MLP neurons of a small language model. Each row is named by its layer, matrix (gate and up: input weights; down: output weights) and neuron, and shows model dimensions 128-223. Each number is 128 + 32 x the weight over its row's rms, rounded and kept within 0 to 255. Numbers have three digits each. A neuron's up and down rows have the sign that makes its largest values positive.
A block is one neuron, or neurons of one layer that tend to fire together. After each block is what it responds to, as a language model described it from the Wikipedia text at the highest values.

L6.gate471:122111134109097152083093117150103160190113151155143132100160138118154117135123084122131154078090154063112102168127191109105158132126078126149124066150080189109111123110120152107105140130150120143144159101149095104121161128093087206140169147096160132103113127128115135140144133081139188152
L6.up471:103162161151107158151141123109141082138126168156151131127056088113125171134085160150100124145155143082108087084151190131154174149105081161147092130142059088125154157143151147116097140181079131145104107106134122086107142130090156109129112121128169103152102098158108083129168142088111123092
L6.down471:101125143098084154149171116168182103122088112192126149160172138111136136161155108169082109132125130068161110126130080110050089121079139080142127103129097100150108101067131144130089123080194149123145143119113132157153103170101058097187114092090105171160199147125124165105128140112121125158
Degree modifiers before adjectives

L6.gate464:078120157152136130107141119122090077130140102107151178108066146167110185140161141118174120067124069098183108119186138160084128160115103134109132098090136147153111133143093108110113128081083183135140163128064181099088076176149099156059076144139149148119145162176141081175151115141122075105
L6.up464:100194146098117155117140140141185152123125063110101104141156088161106183142084084132122147191129121206090152135134106104142126130108134120128108099136119168134068154137109144113144096094154108124114179050137164149086064119138130115143097126110039105109133126093112153071146161081161159139
L6.down464:138117109143130150194130142156150141121140100169147177158120172094163152085216184120201129139178125124131131117103092074193147096148138070109171157137087161209087090185157096137132140158115122175134146229148123077159105116112099082116114110101160171113013130117104110183119090126110158151
Year decade digit

L4.gate629:129195094093188164080048142142138103144073113116157151131100107144138148110117146097151149112159108133164086148154129081155162148121141155138096154142090100169138112177121107156156122138129140175074137148067096111079131141096084117121109133165170118121134126124078084113115112160149135100
L4.up629:112102116053094199138118173116084168096150151167155102153123181054103100155140153139100127186098109092144100105098040083077140101107170101108141157115163118106115151138053140085052123098121140114137086146074185149117119047133143085163158093164138107153222111114062105108145141159142092115
L4.down629:108135126090088160132089085066139144153084096109187122181214099122172129162112151117126140074128159117105072130123091124126122098082089128108128135145165150137156168159153132127087125101091156129076188119056158118123132139128146105090160114124110083147158126107063121153116079139098100129
L4.gate708:061140124116076179079176134160183163101123129133160135079161109112125049168151116154077105125115083072125136181101136150100119081162181103146184146128159121115119071145176105098106113098166176125131114118106124142189095097182140146128131124093121096142130129101101100160172136111137087132
L4.up708:122127163135146179121100095106096165087144108139072179115138134144103112150124170087112123180142123109097142147151147138043150173117112154150083168098147077105116142128169127125159165106144096175124197114167119150124147149100122158096109132099156117063147157124173099081086142099099147114
L4.down708:135148164132090128140165084111076168078183147136139161141157106115153110136115116172148069200147140175118135133063101121101159076121165074113069077085182110134114133104098147087129114113160132152097120120091176131164178128139142121180104121096122128147117108075107114088131095166080083109
L4.gate937:163132081112176123172077080177146135166166113127167111092101123092162153188195183127137070141169073164156108151113131133160066134101115143188114154112066132098133118198155100057118114162120126095097111131164150088143113117184120135141098118133156098128149155098059061108153104109142109119
L4.up937:144093143183142113091121098179127121206154134159135083179127166132110151049073173084127109131133101179085148074062138120151076116191116110194124160086128144153129103121162124126128154108084149202103081104100115115105088077148196088088134129151115086124124092178093159077122108116103141102
L4.down937:129128082090092172108130083157123146157102095136161082178109128109128131075094089152146163102147140124155160158070133120178107078168153124162150105118092109149174115183159158126112086123095049167108163124170106127157176081170145133089145133117200141173131105091150202136141146069128136176
L4.gate1018:104120122107118107115149108138155135138128074100127154132101168053175132085120120126141113184068170147154124124184116127138071067101137082153118160072096059142136113160101153123112198059208150125111100096155190126096157135090107110127211109148119138124127147089074131102090107135175142143
L4.up1018:081114119126113146061128154167159136167186096163145094112134121114118113113131061090133159127141155132177112152092130101195113143137092083148120129156115120168068128129161146130115139148144167115109132115097163123106123111110120137143122149138138104139057103112117032103188139204133055180
L4.down1018:147116192122161198151095110130119159121098155059126142098152151116045137142100138148185110188122126141186119128104174084184121110127134101110158095174132169102151166058183107147124138103108104131106131155136137122158147099147133182174147089143132157130125107126143095154142141086100121147
Mid-word fragment pieces

L3.gate91:133105067214115195127066087123187142139124135074112105107111144135118179147114166079117178144143135117066213126117101107124147120098070166134107109123144127118139157120133110142128097122124117114149121112085129103132078143102143108147092142135091123143169161065121091123152184135146155129
L3.up91:109177124173054118180093112104138127163151128084117068119147173088172144144182120120102129105162147131125109098045170120084104162093121137132186120142075101132187154133133057166125074126118091178162062113094087120152194137172083109134147145098118126127180148144110152112169129179135160146
L3.down91:129171066150144099147137115157099128138151147086078074060110179109154156094131117144164120142119159100205152210047106139095112119132119126110138129126095092185084100145153188155099142149113116123112165106136071174162183150216100073188085106163122123131111140115092150135145146123192128152
L3.gate167:144141090132141084117137129170138138077084131065113147143124142173135155159093148122099161072194132075131155137120107110188142149108166091101188088135145049176124123164099152135049158109183140105167076162143126109159175120079146191081159120148138100139122153093122158083119135157145120137
L3.up167:108108130083141144078137152153108108094135090120106153119145145106059167122137135160180092106201105086048129151172132014153115161083145114117113109114130150139101110155123076138067119070115121200112188142184130129166143085049091118134163172141095131112160144131070117135127109120098136128
L3.down167:171194108164132117146174069094150095148152132133165149127164100171131136145148117101122106100142120136119148128136126087154062129152161089133171134095135116133106113172093139089090119104149145134094136122119120175108182139114129166112204192119150202073136071142112176139141105116122108138
L3.gate519:107160108156185128084170139140154148122101189088112136108162067123105150136158098146087132079170094162099138212123094110114140132079112088137168096165098133204166150152116116098055086101082147140125176042162099117135156074077094105139153103141105170106084171139140137090186154109106133142
L3.up519:132148147136121161117102093095135159138121147132154098116097074131081102150130151215121112133189212086091116101070117132125167101136128125093134096112135150169139141169137109152148122117090090142096142171140151097093109165172132127134144124106132104133174148088158106098085143117179144098
L3.down519:118085083114137130144173119144080122124149115189057163106166143113170103109231121163138128150112115122137088063133115099101133137160182132184103148146101161114170074114083100157095113113103179089099140086133105073141092156115097150101125130166135157085115078118021087111120135125148126124
L3.gate619:160122135158137146161096112111090142110141132151097105115132137093148100125146134145117158131177097126128108107079090079103159117092103102114148085191090119161140169133136138154096118157135115177118103117189110086134112146137117128135127117095221050141163159110081115126099170129188135093
L3.up619:180137182165091088103108144095176157128075082087145134152129101184154100080118134139133147124104213133126108123093072126078106095101124149106166153133132048133127116134127078121142154194112034146159118118139116134113107107155140179129114188122137140162138135122156188136075125134133156149
L3.down619:189119097151115110074154027100126139241142114171135143092142144185145075137130136147070122081137100127132123066108115129075147206159203162081144133121130177150135161165102099132124085084099156088105127143120088121120164173186168120121114121128091101092126146141170133122106109083130095117
As well as

L6.gate395:136114128116130115101162119130107129152199111160157151155127148134191139172132085081136148163077115122163201157090107157166111115097154167104144140126168112092131220043070116135119159115077098160106117073171126106110104114161146152152186106120103124169142074135092156073146073136092157136
L6.up395:091178098167119158161077120123104085116151150153186143104161096101149166125142075080161104102127178122141159168118167111146084136096142128085166142088166096138167113132151127133093131063066104177058117105156087110122135122158134156133150119109150113149108088084120133108128141117131177096
L6.down395:125086144120081151096197135107162139159136113157168143136153042151178112153112115122104110077112087092136134129130127146178091102108102057168170184126224110138111106151113132152123114189114125110096144120136053094162193087095115138126101138130127112149124118109203138097073114088113184056
As well as

L4.gate281:128104173111097147086140135164082141095160153132109131137151110117163106143126138090126098107151106197153075161153082136150143102120142144139143103082151172123105133148090115132102117124189165111120126075140125114084139157132155086138078144129167169121139103154118129126096116138110077100
L4.up281:111170092126100120138155123124111122121113077123166162127110160150181157132151100153099068121133136172075125065113130093157171088169141127136129113088158191108139178165108146144132123085099067102134128103134138108077121158097119151144110162156116060136100164167139154158160115133121054136
L4.down281:106157098124149155091167134191149096166102089089179112101151142141135126081091118152120123122125104086119119122131132152113127129128099139169234139165134114102133109119210137093172127215101107116112184126122130130187168109043086099141108161133169128133085129112141150131103127156100164208
L4.gate286:135044149136109143127089095141159123116105090161175119158138163144143107132117123121143146140090111124158152140127123130147197155116193137132137132133170122095149129151134182094059059115142076204202165108116088160136132131156124131166139113138195166101130094139088112124152130100134085150
L4.up286:121106157126116123111113094131088112185169118102162104093148161090089055113055115069204071164124160149166208124129127175130128125169111120160140133092156121164090134103081164163136119114172134121067143098125114106096127097146129093037136139149141115135172071150153152171179093192165128112
L4.down286:077221161109121108162194116118125161180083140149135135148151088116147146173112152149189133142100187122118160131072131118109114166076118104181134087139130095133102083105090059153201138141132159121161133082111125075137159135161123130127147152125117151086130124170104195136104121117120189145
L4.gate593:152149167156152159152127098108152128118132151112125111118150129125173055103059118137144121131138143128107108213097107092085113123092179168108114131096134099123156124103138106142161179109130166142135142196164099127096126112107156130115180153150141128155135133134121123183131121221106062153
L4.up593:094114123132126123136143105101114129103111149135095073112161135118056135132094184168173125072141080112180113088123159148112082115090149125150120090113136135151180106105100135122113089137146109191083178106120077195155142188208159120100175146141126120118153061081100081110106134128121185122
L4.down593:134152113119164122104189158092104117140154121138159067134128123094137082112087088147120097080148106078109101140084079118145166069147129137107149071131116161160139120113149084129127167141082100158096149152115131115164183152144190175093094156103163153145116086140136109106140143171150138142
L4.gate953:234166144147140142147136136131083130105150113131082152168141122102149118118114130137093115102165133174188120163112141127077167076194219092131094148087102122160192086154056092114139159125146179127137138139129124174090111089124162066100122123120152106141171097149139159153137118185107121215
L4.up953:193176110199189086154157136121071169151127152143091157132182096150164111074101087111127154123189131150140087139076109123122132157125123066148101114091117137158210108135130085080119087064146191127172127150146147144129127176138129123107136135158131107121133149150136133155145138167093127154
L4.down953:120130144096164132174164093113108112137125107112109167101125180097121086137121137152186130153090098195178120110131116164062087134140119149116157173110061116211156100133100110105130107109078112150112113099174145148108151150085162156116122131147107114130177091139140098193103134096137105155
Table and infobox fields

L3.gate262:155141102188083135113111117104090142093149179148139103119143141173132099151126133172102122116146134080111082165091121130141129113140083128142142125129093112071111118113070163127089106148132167150140119124145142089094136097154110169076150111165104142114139153157121114113119090188077158164
L3.up262:161104122144117072103124134152120127133138139138068121195130151162103095122144159128150179086204112163101157120154109115129107134146119112129153049171117120167145139072126091186089132109075091169131154163197118116169131153142148094155097066074137134150117166085140122140099081204157110112
L3.down262:133092154122142172113162136138087110123136130166143129104095149110113147106102163205117099180147091112115164115122152094128084116122149082141125125112139102180121123160129103128203097214139109139046077113152136132109119142184131106115126113129133093117127098105151108118092145119157106116
L3.gate365:181098136124072122150136144126117169116160174124127140146108191146164090106129096152137117121116197107162144162150128229148078069150179146130139080101161115131123121114141118127056136082117115105115141143127098117110133108157150108121151095137167150149129137125123085161108119115110149148
L3.up365:157125130108074159155125131161100175054102188099177155084147115131147132096135056145147207146133181110108193170083135171099201117195152129046125121123115106150090123093132102103100162104117149106136122115105106133133127128141179104173200133108146105176076180152121103109083132136150176141
L3.down365:156146164142195080151092148137131145164096097131134149106171127129135107155201128136147102154121157110115164198118094137112078100067124122117148121119100061157108169099109109137128096091255109120150137146135088146167177099110110107091156152106132102155172076137093118174079103127028123171
L3.gate549:017105086162140110133147091111109155124164227131091146100140057222151144097159154175105153154110137146164090153169082131096181121128138101094134162161157109143153115161099127110134208109126110148162046122138127151087120171091101121159109138113171154152136101119092115115116125119097112191
L3.up549:157110100096099143159086112115142133153151142134160118125111126115125138129135170174107181115160114157187151125128166145081136094145127153142084126101127100100184129122116103107152156125154061128151118134137135138119139115118070122170147098173096114121121178099118130098161168150108091084
L3.down549:109154132096181120056101112144159155124137168094084128162143146168148136079148134112100205080163102106159154144161041130124112109129154139094162153146135115167141173147063095091106126110079121187134119122136093108098073145112139120128107105130162185154101156093084137165111010154165099166
L3.gate863:162151156100108111156155169127131108136106110090128165171074160138108181104144130161171107118182093140103147171149070158138139164111144089101152086106066128189126105049076136160081134171114108103150190193206087110102122147142094062148129104122096120089138107128139099167113112154142104117
L3.up863:152101142127088177182160139145128151104110081095145172111085128166104111120111169115163087125194138133107111157139107099116095155168116174083172148098110205114084151100094102103065177104103158088147166172184164122148145115110155105173195096145162100102130109127188088140126088163136118105
L3.down863:182138132141105126161155148091094131124112127140120113183074086049150124120107164172121101107170082154111146122179110102126131102140091123158162128081119103151183129139125115107127111126150153165143149145128196133112180152154127107156123148142116125144086161112109157143181170195080169117
Structured-data field tokens

L3.gate208:168090137140140112137135051139148104136153125086166198124104123184130129105144134115117166129135140151139093117120134143158078099095099101130115191195152166089101078128117123175128145086113183103135092090098157119157054084108131088183128151122109130162137056130101133152106073089106141164
L3.up208:148157103134123136156097130141138100094128094142162150101120143123092143141108119127164176161121087163179087117123126147160114143112149114161142106159104086114104098114048185155078181104132120152104082103117104091132127075158216104116157091152126156111171034117107179157085129084116188151
L3.down208:106116153166125149137120132136131101122167115113183093119082125111105156124153073156086131127111089139133142159164133167088098180123069087149076168106166146062130144096129113188126151056126186127141125080127114124154147081125143129066179167152181119163143126141059146158141162130117104186
L3.gate253:171127160114184143117109146128135095120126100147162135116153139180125057142136100151122086124154156152125078054122146123096086081112144139102116087080112128115132132136149117102106157102092091127117086096152100140181126085138152144162166098173155036041121115123172172105077133091092138160
L3.up253:110089153091128106165130176123152125157118139091128118105136208148124130023130165102119153119188081157111091136138095173131078167164092117168132153089098110150157154120147133144158160080080166135039133082140153167144151107162166111133197114188143109127070141117119155123155150138111114190
L3.down253:106106148109118165161215173107147094128095101175031084119094126096092120113133098109114111132076151145181146105087160106166088138116114153147085171131125163184142121106157146126192150106075108063136123083196130100168141114155142164133094143123100080193139170137104177075169168094132169118
L3.gate622:117146097139143111117033128095133171113148088106158082086104136141133111082194156195091099158139103142200175129147085094118137122164051070118158155084154122155157107150126180137129162136138139129114107149105093056113159109133117162129133108112144131159124134164084125117150156156162143137
L3.up622:151138110112117088145059145134094136125154054128174125108142108131129160072214169205148111119172137142121090162111122078090148091145116149106166183105103139134118098094159095173153140139134135157036120170135146125159141090156088131090116098144106123128138127110121132122125121117166148070
L3.down622:104154117129132088156051154127178080117140103130146052121098123059117113069134128142168122118143147152153165126108212138134102103123156072147172138149178074176108094166138143138146088114120077147091082106121071140178118144077146061126104104098122183118185121087152067107109116127080138130
L3.gate880:130120124134188132152051124142122124075096077118098137135155127091135145151090135132143114094115182084125144170099092114128133158128142101164117122127125115148161122168114124053131107097183111186074135190126076078108108066129154137134158154141088101100176137156116139086134131109133145121
L3.up880:195107121164120091146103163133101123142208155148170084121110167102134148132151100109126167114183129116145087139148148115209171124066156136170080121079158105151136088136152098104141115148101095140143094083142108142142135169100089115152109114122148133136155144131063165120145090136152149147
L3.down880:106164170136142088161143140161139127135119165087140111128129135171163127137085132133144194161123143116101158055175135021111064120107123122219141157142148131121137087087120088120160144092190140107119143109100173131127157102204104106111106139201104133122107128084109093111166109152174135149
Mid-word subword fragments

L6.gate584:118078124123140149054116086164138102090225117087170152157102100160109124144140174106141124181137157126127155140141153159140085155071148080193101080110136099157166147108130140107148125143099123100086128153116136133075142173116155180114157108111137116133101131112081069062181136127142176080
L6.up584:125144159070134155136108115138119125090175163089148154101113137073143119175112186099157098116134133162037143154122151102164122096137139179121081095105120117130097111150130137097145112130122108182162145139143202102122140180197161147150178126136151135100127171086054103075133143087023163147
L6.down584:101139106143120152123182107168066084146112137129176109140140101072127079209092175125087076163167207156084093126097090104126095061122044129124149137153076132113134136129176158133110168163130162122119118126203140186146115097133130078123190099143087103125170141101129215151110104139130118143
Incomplete word-start fragments

L4.gate25:155147161152097123135147153114143116144190149137113136172099116144141090135167120172103193132171154112103103178135151053100134085150133157045171158110105122172140155127147071134177149080155107128089216164116119108077164128169112144127117109160174164148065097076081124141052102141149122130
L4.up25:166132093136122129150180135112127142124113121132184118129152122132142111131120100072117147099134160164084177119122203101093135129160183119150121163137147142179163100164099121141154177074158086104106163087108118169070115163135083131122089135103140130160111121157154198108137122185066159138
L4.down25:140095121144164145121147153142115084117174078125140127162109139129154152123141105116162123127136118155159162105120080178128148124111063155145117128101150132078129138087145176183103147132141149120070147117151115177188080136106116121120158124153119084162136083121087152129118098153060183130
L4.gate298:134072218146133043160144135118101146099155165045094149155129070124143137111141135136034079165180103091163139110085098114147168142108139128111136155128132172065092103145107115143112124156124034119188116134071102088104168154100132175170061107145130149104135137117128130107168110078035121178
L4.up298:111123135145094107137128131168115165097117186148112107107145103114181211137140174098145165097148087112186140069134138090157138120151142117156120161220085147111072127161146076183158092105112137074137113154096107162095188134151137102135117204176115120079119158102096103110118124102083153136
L4.down298:120144178058113140070127136139095131116123117074144139054098150135147145119156097122070097142128179169158141127057134188114123061132096149061128118088113175105150132113166148102132179134135159133080130164101150096151135145111215114125203102116081131136135166158122100157113155132129143108
L4.gate870:111051116116118153170157070135117099077144105123163114059137118158193117138147143106182123164118159159096130125145084087063115117185122150108120116085171192181129062145167184137191126109126174134092138173081156203155100181157113176147057074106165111099185129113179108070117089121151117172
L4.up870:117115198112123141122158170174172171144115101136069182124096057119090130115078144133096119134097192134117120147173108097106131120100179150111166164123101124179098127126137102124155114161118127102075100148143095141088158114129112134088122110144115156087144137160131071130148104127108110136
L4.down870:117121077096155122170151116140171093156168146097177128108111106109137170143135146103145106148117185129082194184073035099135122130143161161141139096128128161111109133148185124148140130132126114110093062175127133115085123158107110200122139136073117167146113140199141119093178146145128166124
L4.gate1008:068153128137122139106158141116093149138157162056120073154075099143183122111097162065189141111114146126106108131107162095148189129143200071137158151097132129130167087068088080155117135150158122138122094154090094135117080100129098193148162130132121104124117128137128127086136132135049112081
L4.up1008:163148114100150201131086132185122179091187112065112136146051096116115104099140131182106137100151097163153150153165128119152107106075192151097105141135144105159180090146139084176107097113170110191141133101120087111101149144116099133136136096162094159130106129092147181153099168221095059146
L4.down1008:120124117122154094116126162111110120088179112068094078128145152169196179096100097097139130147113160161168123137113158097175187129219156145106188122093095151149110167130079168151100167114128138151206121115043210154146178111143133122155111145171094110140121151091168076124129098087138131129
Fixed multiword connectives

L4.gate648:195147178152137145134095175099095098126134137139175183077152155073107131126133120091088151101140137146093124195161087061136135131080097164129116213094100171108139178150059139143127127166097138090114108151190133134136143177123149137146133127203136097108170112097123089128093152122173124054
L4.up648:174107145149136155178185108176145104080122076065107048206120122152113132141127103174121090177128170158058206149134151141102159125133084082125110109120153109141140116091127132138093146113124087143123147114100108118130061143094137105168156134066072116109145178155169108131111143146135109115
L4.down648:153118172160153180123178119150133167111119157183088135111140185168147087100179142130140136191180138113230117119143132126082102058110053149119093167101148135185116167173141055143094115125162087086031167074090114120146126141086146078139078100173098118159159164158122167096087178144124120141
L4.gate865:100138146125201179125150156091101155198091112203130122169121103104143089157072095100139132211074118146114113155123148115212092128132134061120137101117182159087036128165129156120124174130106102122141151070120124109122069153136127092111150149141172185092120097172019135128163138103180169144
L4.up865:138117107121115091112162136129089150118152102140183127141135120131119140110070165113122142126143071122115143118189126111198160112093073137128144073155187097129176146123135140093169187112116080118121125119067116113123094156127123138183173126124134136098157147124146136116180062106165181105
L4.down865:104084160127087180162113097118175102145150134164109088073128093112117124143113107166177087126122101083121081167099101029125135101159140090099164166083084147130130108090131127161133173107114091158142110220078129144126115151096097131107080160146119160162190086156084110133070113155108095166
L4.gate971:106202120132086148103080125158141154110089134123156103163153147183140146145123160118099209180058149117129159155101130078115161138049131125163118153146138124113114164135106145110084163169137110103086186123117115124132168193172106155119098131124175149035105148089143151155132147073138138107
L4.up971:126182112137149146138064124128099086155183069134199156141164074131123100183095147102153172105091101098137151146137141117171137151117130066157148175080126138127073096183129153123141146123121114168128175115108129123140136183165128119084112129122159110076107098119156128125200164127190103155
L4.down971:134152091132102132091126129145188138141139141130136101170101130164153081126104151167124126131119142127093087111124110066130098151155077056109184208127092118186131136151095099136100147143052056118134157089156156085140056146100171121162162127136146082109091107151156172159088077095130106111
L4.gate980:128138144132102102130087135149148201189120166103101123101098114108156189124104142157115120156114167125106135157154101086094159106152101084088123202088136142116118136119137157101099127157140115109102102172144121118174149147062158158102151126181118076064172072154137147139092162054130084145
L4.up980:129154186064163134085126141151126078087107129151093147197104165134164116164146191088126133165069101167133154125120152166109141119145165111116119128132094124137067126126108066138174155140076131140127142121135146122075151110052182178051118110140132117077119067149097135157130185090155112145
L4.down980:121171128121086091047126082113151158120136180162109176089126164076129157131178110115127133162115154090086150132177148088115183131122102174028078161173118136160174140120133108162138136179176097160150156167105123102109175055163187152171120182162100116079148142110145230156096124135110126110
Prenominal modifier starts